config.yaml
d_model: 192
norm_place: "pre"
rope_fraction: 1.0
parallel_block: false
init: "uniform"
lr: 0.00129
MLP neurons of a small language model. Each row is named by its layer, matrix (gate and up: input weights; down: output weights) and neuron, and shows model dimensions 0-95. Each number is 128 + 24 x the weight over its row's rms, rounded and kept within 0 to 255. Numbers have three digits each. A neuron's up and down rows have the sign that makes its largest values positive.
Before each neuron's rows, "fires in" lists the words (lower case) most often at its 100 highest values on Wikipedia text that the model never trained on.

fires in: "a"
L7.gate103:109154103139143142152130183098145119118151068145107168131107126096140106106114143086111111098106114133131104169144051145081097168110085109110155117143111154132150089143117136145133147133103115112131160098149150152198123099150126160138137101132137122125109136146150109075066139086156134101
L7.up103:172109149153112138123117121107133102107097118131141101093097113123103164100139120103171127130132089121120171119155148087089123131126093141168136135097128124106180077092117128135121131140143135124115176120142131107139155134141127091124105161109177152167145114167152104131120135120137102149
L7.down103:126149114154134136163123140098167102125158105133116109128131157091116094105146169105131140098078103115181133149128103116098081134154129116149143126130072161164147096128121118166113100124122162088134140134143136122188135100180206152166137120173118138130112147153127095126074102088145160076

fires in: "including", "named", "about", "games", "however", "than"
L3.gate246:152124131127155130094113158117104154155060098129130099134171087086147105100141153120095107122161114138125117080086125153163131169102131087149137123112132134131120081133128121081117174095074156154097118133109100106127134109116148114151140223124111113127128138144128070113154095130084121125
L3.up246:149127118126147128141108077128122151156115149167158168103145157095121145094113164123151136163109108133114126140133132136136118118132114076120124089113130118118137133158119121135172167120156108146153097148122094146157076141152157133139135127124121135150114151151121149112145127116120158138
L3.down246:117108145114118122133137109120114152131129106130130154099108124165126118115075108151128137116129135073120127123104148096116097084097133195125101083149142148163114091198118093074144139118118093104130156109141125104117131102155118076125143098148128141131135140098146143135123139135141149158

fires in: "over", "their", "its", "his", "two"
L5.gate243:094112119145125097146149146142076145208127084121094118130102116146132122098108107164145136151159140149151128106134182156148094134114093141111108194123139097152123120109128114167109153078163133091108162114164136123134086104142138127141102105145152115160124141124082126149113145132136127105
L5.up243:113149156100154093155133129129078126179080101147084133136106119120172160107143137120158145169155156146130118114135158155160100180138095159104105180135149112121092133140147096134120146105166139112072135111191153075136115129119131127131095129114107099107096132115115150149121169115147120124
L5.down243:111166140160113150118114126100138142136113096145143127118079137134092102102104090166104126134128148119108138127138127117127125119130128199102108119155137116078111150130154145107137087144132133152131147158088121116110132120134137128104150162094149105113148110117116102151126134094143113112

fires in: "was", "be", "been", "is", "were"
L9.gate189:107121133114130116105114130130131182140158142164176173153125148163113092125120110104157127131133115156142125193137111101132140086083103100103138139121124112104149104104114140123124131089128121133098121124142119150141145159110086129101160135117122149157168155169181135140139122131140159099
L9.up189:139128142138130123163078125111103132144140156136136146130145119140116108135146108133133107146139145125142136120107179141140157086116110139149123100069136149131110175134122101111128149153144136133129106103122096146091140154072156136097108113119114122138148108144118116102129073177127209127
L9.down189:077148126123127143113099108116159138168110172125134146139144169151135127151112162094130138176130095121098126163152113102151094128155110148100133139095116156082108115103161088125140110131152102162117121155136119114150149124095153111157155115137133075120102124158179068116186084115103147131

fires in: "two", "all", "a", "several", "an"
L5.gate461:106147133159153133110192149091132094159132156107125096128100087138142094080134141131103133101125116156133090089116124106157151129133121126111146144113118147108170124116118102145125130135141132086089161137128162121107161178121139138140122123087122094164091147190125079151132143086171128141
L5.up461:119130148198116185091139137069126138136110167111130117116067085108125130141124130120129128102133128149125133110148120113156149145145078101107152170079131133143191139107109102143126168141127142110084150138108139125121182148146128113150133127092164112184119137140120085166100169122141108141
L5.down461:119123152116169123130120127129147096152165135115121141115135112129106110143153168123115110093107100124131108129145151126093153120149126140138127138139092153131149119104146110111139072139141143108145116156115121135106107125118175120143134145120133111122108165167134141125136134107162103134

fires in: "was", "target", "were"
L8.gate97:150098138086136079131124090153135153128141147102129158131176155128130126162119129121173144160135134140139110166075138112103100137097125114150104078109150118135106109143086088153118129138139132140117133106153129133133142109139140149123146091105144138117120154191130116133138115153143147131
L8.up97:128163131141130105150128114124139112120154093114142145131161182175106127161114129083114111132093152128131107130123144122150164113133144146155117137112131114094133128159101160131139107126127116161113149141154110138103117103163160156156156114165176158110145114084169127081150118120118099158
L8.down97:096106089125125156117136126161083130128111146102123151109159104104136123133108113166189099159144084083110142100123104116168142129148082158097148123151126154124179110081138111140140131112112156116110119117130124112148148124097157072080115147123071086148111168149155082141138140144131126115

fires in: "its", "from", "their", "in", "not", "other"
L5.gate407:123134114166100177170129068122086121130135124158148134144125134115121079105129124147128103130121129133100120141070183085107110107136077099147135124103148088122103123147107156133124130095138111149074154153126148165119119093150142172111129142109163155134140145131131068124128152140136097149
L5.up407:158126147175136173136133116120137127147089131118152090162148120091121104134160140156144114153169125103158115118123180175106137155161131118153117154096129101107173134116111150126134128137111095139091122113172111099145083117145133105130124111107077113165118120114145147130156121068125123093
L5.down407:146108125143119132125161098114160184113139112121123130122132109174160108118061079192124156140123134124144138134123158134138130170151155123156178133127133162116112152146155113158085167095122155161140180110151131123132114149113070112150118144098120148128148084162130153153147116147118121126

fires in: "goals", "time", "which", "matches", "their", "death"
L4.gate91:170113136151123147104117124133133103149111127105134109115133110151176144152106113104182147164105127122089181103119121149126138129110112109085129101127129129118148091158098101147134136097157124082138107092139151125145151116125135092073145111157125140097100113121075160137143094161123076122
L4.up91:204120145154134102118084083126155102133095152098106137104125145142182140146120157153128118153133152135114179136107100097130154112141146115113120101146186139127159133113126143116144139107092086120088156115076191124119160125114120150142168142102135105164109157172102137113110087118114112145
L4.down91:165110120149153123119129171112098115130127120149100130136129151132145123089075132115150186135169128113103089116121151157102110145095116133070140122139144100119117107102163151168151123172125114149152170139141130125150133162118183087159099116161078136113099129101127100110142109096122120174